python train.py --num_hidden_layers=10 --num_attention_heads=4 --norm="layernorm" --norm_place="pre" --attn_scale=0.125 --lr_mult_down=1.5 --schedule="wsd" --final_lr_fraction=0.05 --max_seq_len=256 --dataset="wikipedia_en"
MLP neurons of a small language model. Each row is named by its layer, matrix (up: input weights) and neuron, and shows model dimensions 160-255. Each number is 50 + 10 x the weight over its row's rms, rounded and kept within 0 to 99.
A block is one neuron, or neurons of one layer that tend to fire together. After each block is what it responds to, as a language model described it from the Wikipedia text at the highest values.

L6.up63:66 67 48 65 34 36 42 48 46 59 49 40 69 35 46 39 50 21 39 52 48 42 44 42 46 63 61 42 53 39 63 38 51 45 40 71 54 56 57 47 39 73 50 44 50 45 59 54 37 33 46 49 58 60 60 39 41 51 67 60 43 41 52 47 45 46 72 50 48 54 48 67 61 66 48 54 35 56 53 38 53 49 50 61 48 54 43 37 61 43 37 45 51 50 62 56
L6.up207:45 40 34 38 48 54 42 49 50 62 43 50 74 46 42 43 53 48 49 42 47 53 37 66 54 65 54 51 63 37 69 40 43 52 38 54 46 32 40 59 49 53 58 57 47 41 40 53 50 51 58 63 46 74 58 42 31 70 40 62 59 50 32 51 44 48 45 55 41 40 42 46 61 60 53 53 46 56 52 42 57 60 67 25 47 58 51 45 70 57 73 71 39 62 46 58
L6.up488:56 68 44 53 63 43 39 67 69 61 34 39 32 46 45 37 31 56 54 43 55 56 37 67 43 37 51 41 71 40 41 45 59 46 49 38 59 56 59 58 40 48 47 50 48 48 49 57 49 36 44 53 53 45 59 45 53 64 58 50 62 48 52 62 78 51 50 59 40 64 63 36 53 44 42 51 43 42 60 57 45 47 33 54 61 43 52 57 42 52 71 33 47 68 66 74
L6.up531:62 48 50 41 59 44 62 41 63 50 58 39 51 51 43 48 42 34 58 53 51 47 45 55 49 34 60 38 50 35 37 43 70 61 45 60 17 54 47 37 60 55 41 54 44 57 55 51 43 61 46 39 60 42 43 75 67 50 50 48 64 61 52 43 38 52 59 64 61 67 45 47 38 44 48 50 61 63 61 33 36 48 51 46 55 48 57 56 42 50 39 42 45 30 58 40
L6.up633:47 45 43 40 31 57 53 36 53 34 54 47 55 42 58 54 34 66 35 51 46 53 55 68 40 47 45 43 49 35 57 63 64 54 71 43 49 56 54 56 47 40 49 45 58 68 45 44 42 46 56 55 56 38 45 55 52 43 42 59 49 57 37 49 51 63 70 73 46 52 14 52 51 37 59 44 57 63 47 59 58 43 51 38 56 58 40 38 40 47 44 38 40 56 43 62
L6.up672:51 64 42 52 56 51 57 35 56 59 65 61 55 64 40 34 73 52 54 44 62 45 51 51 58 30 47 37 44 48 38 42 52 51 39 56 47 66 39 68 58 54 54 44 47 43 56 50 57 47 51 47 58 41 37 33 40 63 53 45 51 42 45 41 55 76 51 47 52 62 57 59 50 51 54 60 56 67 63 42 31 43 57 56 69 63 70 58 43 41 54 43 38 45 54 44
L6.up679:41 56 23 45 46 56 46 46 34 69 60 44 41 48 57 37 36 59 46 29 34 52 36 58 33 45 56 67 43 32 55 49 54 50 46 46 40 49 48 69 47 37 49 45 63 47 57 29 48 44 41 34 40 23 50 60 59 41 55 54 72 44 62 54 39 63 39 57 68 56 53 43 71 40 60 56 54 55 36 38 48 45 40 67 57 36 51 47 50 40 56 36 41 60 29 48
L6.up835:38 36 50 52 47 49 61 35 43 55 55 56 62 48 54 31 64 70 45 42 64 50 45 44 69 65 42 53 46 49 47 52 49 49 65 51 55 44 60 50 63 61 63 34 58 58 48 40 39 62 35 44 65 44 38 46 47 59 46 56 47 47 43 52 49 68 53 62 42 41 47 74 35 54 63 45 70 53 47 54 63 39 37 47 76 54 63 55 53 49 66 53 39 44 64 37
Description: Sentence-ending periods, commas after introductory phrases, and clause-opening words such as where, when, Nearly, If, in Wikipedia prose.

L6.up33:47 57 42 50 55 43 43 65 37 59 43 60 58 48 58 57 46 49 59 33 43 55 21 45 51 48 38 29 47 49 65 57 40 68 41 42 62 46 47 52 44 43 39 49 48 68 40 54 62 45 58 44 48 54 52 51 35 58 52 46 50 28 56 60 48 37 59 43 58 61 38 56 59 37 52 31 52 42 56 45 48 52 62 59 26 62 56 42 56 52 62 53 62 25 28 58
L6.up258:46 37 50 50 56 46 56 65 51 53 38 55 54 40 35 52 43 58 44 31 59 45 61 53 42 53 58 41 40 40 33 65 55 48 44 71 67 67 61 44 42 45 45 59 51 53 56 47 34 65 37 53 50 53 45 55 36 54 62 39 52 45 77 63 51 59 54 59 50 31 65 38 41 33 38 42 39 39 50 55 38 60 54 48 68 51 45 36 55 56 58 41 56 38 58 45
L6.up366:77 59 55 51 48 51 51 40 44 74 36 43 60 57 46 38 39 50 56 53 63 53 34 47 65 36 58 52 36 50 48 49 55 55 52 56 56 42 39 53 42 62 49 61 41 49 69 42 55 52 45 53 66 51 37 45 46 57 58 43 41 60 43 52 56 61 56 55 49 30 47 61 48 42 51 57 61 51 55 53 63 46 51 51 67 37 65 42 47 68 74 54 39 40 46 48
L6.up383:56 43 48 36 26 45 61 45 51 51 28 50 32 54 34 60 48 70 23 36 63 38 55 53 57 59 53 32 51 34 52 55 52 46 38 49 39 65 49 64 53 53 39 54 65 47 50 53 51 55 54 58 63 54 51 57 62 31 48 57 31 45 49 52 43 39 58 55 47 55 69 65 52 32 55 46 47 45 64 54 62 51 44 47 53 36 80 46 43 49 50 58 64 64 69 67
L6.up594:42 60 60 35 49 68 54 41 55 59 25 35 51 47 54 45 25 33 56 54 53 30 61 38 45 39 40 37 31 40 68 48 56 56 39 56 53 48 53 43 44 52 55 57 62 56 59 67 62 51 62 52 62 47 48 33 63 49 45 53 49 36 47 44 59 44 48 57 59 50 74 59 54 23 46 44 53 54 49 50 47 29 59 32 62 48 56 60 67 40 49 62 42 40 51 51
L6.up775:46 38 49 49 42 65 61 67 43 62 68 52 52 59 46 47 63 46 53 42 75 57 53 48 57 57 68 44 69 47 53 61 52 55 65 57 47 43 47 51 56 44 52 65 48 42 55 45 44 35 48 45 40 61 52 48 29 30 57 54 57 47 48 63 37 53 31 52 60 44 62 27 48 47 36 47 49 58 36 60 50 46 34 49 67 66 36 42 49 31 45 54 44 71 57 65
L6.up840:39 57 43 48 54 53 53 41 31 55 41 71 62 44 39 70 54 46 60 40 70 66 41 70 55 35 63 39 58 57 47 50 53 42 30 33 54 63 48 46 63 39 44 60 47 63 49 62 41 58 42 50 51 46 47 50 37 57 44 66 38 38 46 52 58 66 46 53 38 51 63 50 53 33 59 37 58 43 45 56 50 51 37 52 38 45 53 49 42 64 63 45 34 45 63 56
L6.up906:48 43 32 55 55 69 48 51 47 49 55 44 71 34 45 82 45 43 72 42 47 42 35 47 50 40 42 57 39 39 39 43 43 52 43 45 56 66 32 41 60 65 58 47 57 49 61 51 57 43 54 51 64 54 31 53 55 58 42 64 39 40 39 58 40 76 52 46 55 45 48 51 51 46 41 55 42 58 42 48 45 56 42 38 50 44 40 32 63 57 51 66 32 48 62 54
Description: Decimal points and thousands commas right after a number's leading digits, mostly election-table percentages such as 94.3, 50.10%, and 31,500.

L4.up119:32 60 45 38 51 42 57 44 53 46 43 32 48 59 62 36 56 41 40 51 72 53 47 39 42 51 49 56 32 44 53 42 58 48 42 49 55 65 59 47 51 52 58 40 54 34 59 45 51 62 36 63 36 43 48 43 51 41 59 44 48 65 62 57 50 58 52 49 39 31 52 44 61 62 39 40 46 45 56 55 66 53 50 41 66 58 51 40 51 67 57 63 37 56 49 56
Description: Middle pieces of split words (di-rect-ed, re-ar, re-ven-ues, follow-ed) and periods or quotes closing sentences, often paragraph-final.

L6.up162:50 42 53 41 49 37 51 56 61 53 44 52 40 61 54 51 41 56 47 36 56 43 46 49 62 40 50 50 60 44 53 47 61 39 32 49 68 55 52 47 59 66 54 48 58 46 40 42 41 67 56 53 70 53 48 61 51 65 58 58 53 45 50 56 39 53 43 57 64 42 56 53 43 56 38 48 34 41 29 47 52 42 50 43 46 46 44 60 33 47 45 46 77 38 41 38
L6.up260:38 48 38 43 51 43 44 50 47 57 45 45 33 47 48 42 68 58 67 56 51 52 40 54 54 48 47 55 42 64 48 40 35 57 73 49 47 60 79 54 46 52 23 52 49 55 57 36 32 41 36 66 44 40 50 71 52 60 33 52 51 41 51 57 49 50 57 38 59 53 50 50 51 43 49 57 59 46 52 80 51 48 39 56 47 48 51 61 32 54 62 55 41 47 68 53
L6.up308:57 62 45 69 46 45 68 44 42 62 49 45 60 53 60 46 44 46 51 35 42 51 37 44 63 42 60 58 60 54 38 60 60 47 46 25 44 23 58 58 38 54 67 63 43 57 58 51 40 54 55 39 49 47 49 60 43 59 46 43 36 56 60 63 57 48 42 55 53 55 44 44 50 51 61 28 34 57 48 62 49 50 47 40 47 57 65 52 43 36 65 67 60 68 50 43
L6.up323:43 45 33 43 44 36 36 53 51 75 53 55 49 59 58 70 42 41 47 52 50 49 52 52 36 38 45 40 53 42 49 45 57 52 19 47 40 41 75 65 42 38 46 47 58 62 72 38 55 19 46 45 54 43 66 53 47 49 43 55 58 55 61 48 52 64 60 41 73 58 49 63 54 62 57 53 52 39 44 56 42 42 40 63 37 57 46 59 53 48 54 52 56 55 54 37
L6.up479:51 56 71 37 43 32 53 33 56 51 69 33 59 59 76 44 55 67 36 48 55 66 47 54 51 53 44 53 52 36 48 51 27 31 65 65 36 49 69 50 49 59 51 59 67 47 40 37 47 57 25 56 57 51 45 69 45 56 45 47 59 66 50 64 40 55 55 59 46 60 53 55 39 60 47 61 43 56 34 46 45 46 48 43 68 38 58 51 49 50 32 66 46 39 49 63
L6.up514:51 39 44 45 47 40 65 49 37 40 29 56 43 67 49 50 65 48 43 49 66 56 36 52 54 41 56 62 53 59 53 37 68 49 60 60 59 67 70 66 50 49 55 63 48 42 50 64 34 73 48 74 56 54 52 64 32 53 55 80 37 54 55 41 44 55 43 37 50 39 60 40 57 57 49 48 43 62 35 33 68 51 49 49 59 57 43 58 54 53 46 38 65 45 43 59
L6.up843:48 50 52 67 58 48 66 58 59 57 57 46 59 42 42 42 52 61 30 50 62 51 45 31 30 56 42 63 53 48 48 41 40 42 60 61 45 64 42 56 63 44 52 47 58 62 61 38 47 50 42 41 64 37 52 55 51 57 65 45 68 51 52 43 43 46 68 30 55 43 58 51 53 61 50 51 63 63 44 67 64 59 38 48 49 39 47 37 69 52 44 72 55 41 37 50
L6.up955:54 53 49 39 56 45 66 66 51 64 41 33 56 44 55 47 50 52 42 49 57 46 45 36 50 46 75 36 33 39 31 31 43 50 34 44 45 41 44 65 63 62 49 57 42 52 56 41 41 35 51 51 35 46 43 54 60 54 70 75 65 42 47 46 48 48 40 48 46 87 56 57 60 34 43 40 49 58 54 49 66 57 48 55 51 49 73 40 56 60 56 67 62 62 26 54
Description: Fires on P or p opening a word split into pieces, such as P-rada, p-rices, P-resley, P-DC; also on sentence-final periods before a new paragraph.

L4.up827:41 58 51 51 68 54 56 45 56 47 61 59 48 52 45 63 55 70 43 66 62 61 64 58 60 52 65 33 41 59 57 66 57 58 35 42 56 34 50 59 54 36 40 47 65 44 63 42 58 39 37 60 55 56 61 51 37 57 54 51 53 47 46 63 32 54 72 43 51 41 55 48 57 51 59 50 33 48 30 62 41 40 56 65 43 60 46 48 54 55 38 58 68 46 40 37
Description: Word-internal subword pieces right after an initial capital or accented letter, mostly in names and table rows, e.g. L-or-raine, Á-l-varo, L-lo-yd, plus digits and coordinate symbols like ′.

L4.up116:41 46 46 65 41 18 46 60 52 45 48 39 61 58 40 37 45 59 57 35 69 51 44 41 51 55 54 62 48 38 48 61 59 70 51 47 39 54 39 44 48 49 47 53 65 53 56 53 60 52 63 50 41 51 28 63 30 46 47 61 46 55 58 53 48 59 47 61 69 57 43 28 44 50 57 42 58 31 60 64 48 54 47 41 69 64 44 46 58 53 67 46 54 28 45 51
Description: Digit pieces just after a thousands comma or decimal point inside numbers, mostly in election or sports tables (1,857, .205), plus occasional mid-word fragments like th in Elizabeth.

L7.up83:42 51 29 34 56 46 38 55 44 45 43 64 51 68 53 39 29 59 57 43 54 61 40 51 44 50 41 48 58 46 54 56 62 41 47 53 44 57 36 52 46 56 54 56 62 50 60 48 31 63 45 54 28 60 55 58 54 47 49 72 71 53 50 48 58 76 63 61 46 29 46 47 53 41 48 54 32 54 63 63 50 43 44 34 38 68 39 61 37 46 45 52 47 56 52 53
L7.up98:69 46 42 44 44 60 59 53 60 61 60 49 51 55 57 46 56 48 43 43 52 47 61 39 46 42 41 53 57 46 35 60 59 52 51 46 47 50 47 59 65 38 37 42 49 32 54 39 31 41 40 56 65 84 38 54 54 47 36 50 63 61 61 45 61 50 45 63 63 47 58 34 35 33 44 41 44 60 57 49 71 50 54 48 63 44 33 68 54 57 57 51 67 71 40 42
L7.up220:51 46 50 53 55 53 55 59 45 43 42 65 53 60 38 61 40 52 42 43 46 60 48 59 51 43 63 41 44 34 35 43 43 54 43 38 47 40 58 50 58 57 57 44 58 33 60 41 38 58 52 67 47 54 47 44 38 43 50 64 67 48 40 52 62 64 37 44 50 70 53 47 41 56 37 55 56 65 47 31 60 46 46 48 55 54 67 38 37 51 33 66 68 51 49 38
L7.up251:62 60 43 41 64 63 48 60 59 36 37 56 54 46 42 58 46 40 43 56 39 64 44 39 60 42 47 56 47 46 55 47 59 52 40 61 61 56 41 42 43 39 54 51 31 56 50 52 45 51 38 52 45 57 48 39 50 41 55 42 60 64 43 49 42 59 60 63 55 67 64 50 43 45 64 64 51 36 29 48 60 57 24 45 59 53 41 49 48 41 46 45 53 42 53 39
L7.up344:49 56 45 34 58 66 52 53 60 67 47 70 64 59 39 37 46 72 51 54 57 51 55 56 53 47 66 46 45 46 56 44 61 58 61 59 71 59 44 59 52 56 52 50 43 36 35 38 47 49 49 70 49 43 51 57 45 66 50 50 46 39 57 45 75 57 58 46 47 50 69 58 35 45 54 39 34 35 57 41 56 38 50 40 46 63 62 46 39 68 66 34 65 44 64 53
L7.up471:32 54 50 56 33 50 45 45 58 50 29 48 56 50 54 53 60 58 48 54 49 60 43 52 42 37 66 36 50 16 41 51 67 52 52 51 57 51 59 58 51 35 44 70 37 52 35 44 62 65 40 52 54 61 44 48 60 60 68 69 35 51 42 60 44 46 62 47 38 72 59 45 56 57 26 53 47 56 64 31 53 48 39 46 53 60 41 42 48 58 54 55 46 45 59 70
L7.up494:51 40 63 57 50 44 44 48 35 46 46 40 52 52 44 55 43 30 44 59 47 53 53 52 57 50 53 45 45 44 38 61 45 49 67 37 69 50 50 58 56 49 57 53 50 27 34 58 46 53 59 60 39 50 66 54 35 31 63 62 65 38 35 56 56 64 58 37 59 71 43 80 57 46 45 52 63 35 36 28 50 73 45 44 48 54 53 58 48 74 53 37 58 47 42 62
L7.up908:33 48 53 48 55 27 33 49 71 56 48 34 67 39 31 53 38 66 44 59 34 48 39 21 63 48 42 44 30 50 54 47 60 58 57 40 59 32 52 57 49 50 26 46 55 44 37 56 31 41 58 63 51 59 64 50 34 42 53 56 63 31 48 37 41 59 55 37 42 56 58 69 43 41 62 52 52 61 51 35 52 40 43 54 53 66 32 51 44 54 41 44 47 37 55 42
Description: Periods and closing quotation marks that end long, clause-heavy sentences in Wikipedia prose, often at a paragraph's end before a heading or The.

L7.up121:49 61 48 46 45 52 31 51 55 58 50 51 46 68 57 54 58 46 55 49 41 55 30 65 53 55 41 59 37 63 49 37 58 60 68 40 57 73 57 58 44 37 52 50 60 42 51 50 62 29 29 39 47 52 54 49 41 50 47 52 37 57 54 42 48 41 68 62 33 48 48 64 70 53 54 69 56 67 41 64 62 37 29 53 42 57 54 64 57 55 44 52 56 47 59 48
L7.up462:51 43 55 53 51 63 50 47 48 58 41 53 28 60 46 50 47 46 45 42 50 49 51 56 50 58 35 59 42 42 43 56 57 58 45 54 45 66 68 62 69 66 77 53 49 40 60 50 42 37 41 43 46 54 74 56 67 47 69 55 51 43 55 37 53 54 54 51 40 55 52 43 41 70 40 46 49 33 42 39 65 38 74 47 48 29 48 44 62 51 45 50 43 50 55 50
L7.up543:39 38 51 34 44 37 45 49 58 50 44 51 65 45 51 53 63 62 56 48 49 44 37 39 42 66 51 41 44 57 43 51 51 54 56 43 61 48 42 58 42 52 64 37 41 63 42 53 31 43 43 44 39 50 61 46 59 57 53 44 60 36 42 54 33 49 63 63 47 50 48 64 58 55 54 60 63 43 52 69 51 54 51 35 41 29 52 47 30 52 84 54 28 62 51 56
L7.up589:46 38 58 37 44 44 42 43 54 38 54 41 45 69 56 41 47 57 47 48 40 39 45 74 71 45 64 48 35 70 42 55 57 44 54 39 46 57 57 51 60 49 56 47 63 59 48 54 65 69 42 51 42 41 35 48 50 56 52 48 38 53 43 53 51 43 33 31 61 50 50 51 45 54 47 61 58 37 38 35 59 56 45 60 67 53 45 68 55 39 70 42 68 42 67 71
L7.up596:50 51 33 66 64 43 39 58 51 58 47 52 29 31 46 50 39 39 63 51 60 41 42 33 40 25 58 46 56 50 36 33 50 42 46 48 45 62 49 54 44 33 52 47 63 38 50 51 58 58 54 59 61 48 59 55 57 50 37 58 62 56 48 63 86 53 55 52 54 55 44 35 58 44 46 45 53 40 40 56 56 53 62 52 42 52 52 53 56 37 54 54 52 43 54 49
L7.up723:64 54 48 48 44 65 50 46 66 64 60 60 46 56 36 36 55 32 47 59 59 44 44 54 47 55 56 43 45 56 48 47 51 33 46 38 36 56 53 55 40 45 50 47 30 47 45 36 52 49 39 65 68 55 48 47 56 54 46 41 54 48 71 46 51 50 47 47 29 49 50 23 38 40 78 42 56 49 23 39 48 60 55 46 36 45 65 58 61 46 48 40 48 45 58 46
L7.up822:63 65 55 61 56 55 32 35 50 52 29 41 26 55 41 38 52 63 57 40 45 46 50 37 43 59 40 63 42 63 59 57 47 53 57 52 48 46 52 56 36 55 45 45 59 62 45 53 42 52 31 44 59 52 47 38 49 35 48 51 46 51 44 40 68 55 35 46 38 54 58 57 69 44 50 42 56 47 47 66 38 52 39 54 50 36 59 58 60 50 66 70 46 60 44 44
L7.up852:47 47 46 45 55 47 31 32 51 56 60 36 63 54 54 52 50 61 32 35 42 49 49 43 61 45 42 56 45 46 71 61 54 46 44 32 51 50 56 59 54 65 52 62 71 58 72 42 48 65 41 39 61 53 56 33 50 51 51 63 41 46 70 72 54 51 45 43 41 62 35 65 55 56 63 60 67 58 43 58 36 46 38 35 40 40 32 52 60 58 52 52 39 35 60 58
Description: Fires on the word-start pieces "at" and "p/P", both the preposition at (at this time, at the) and split words like attended, attached, pursuing, philosophers.

L4.up256:52 63 46 56 49 37 51 58 30 60 59 58 48 45 61 46 57 64 41 49 55 54 51 64 44 38 50 52 50 67 67 32 65 46 65 64 34 52 52 52 51 61 44 29 48 64 55 42 49 38 57 73 51 40 30 52 37 50 56 38 61 51 55 58 39 63 42 56 56 49 46 68 60 49 53 44 44 53 36 54 52 44 50 49 62 63 71 50 61 41 39 63 58 46 62 48
Description: Fires on a lone P or p opening a word split into pieces, like Press, Population, principle; occasionally other word-internal fragments like k in Trek.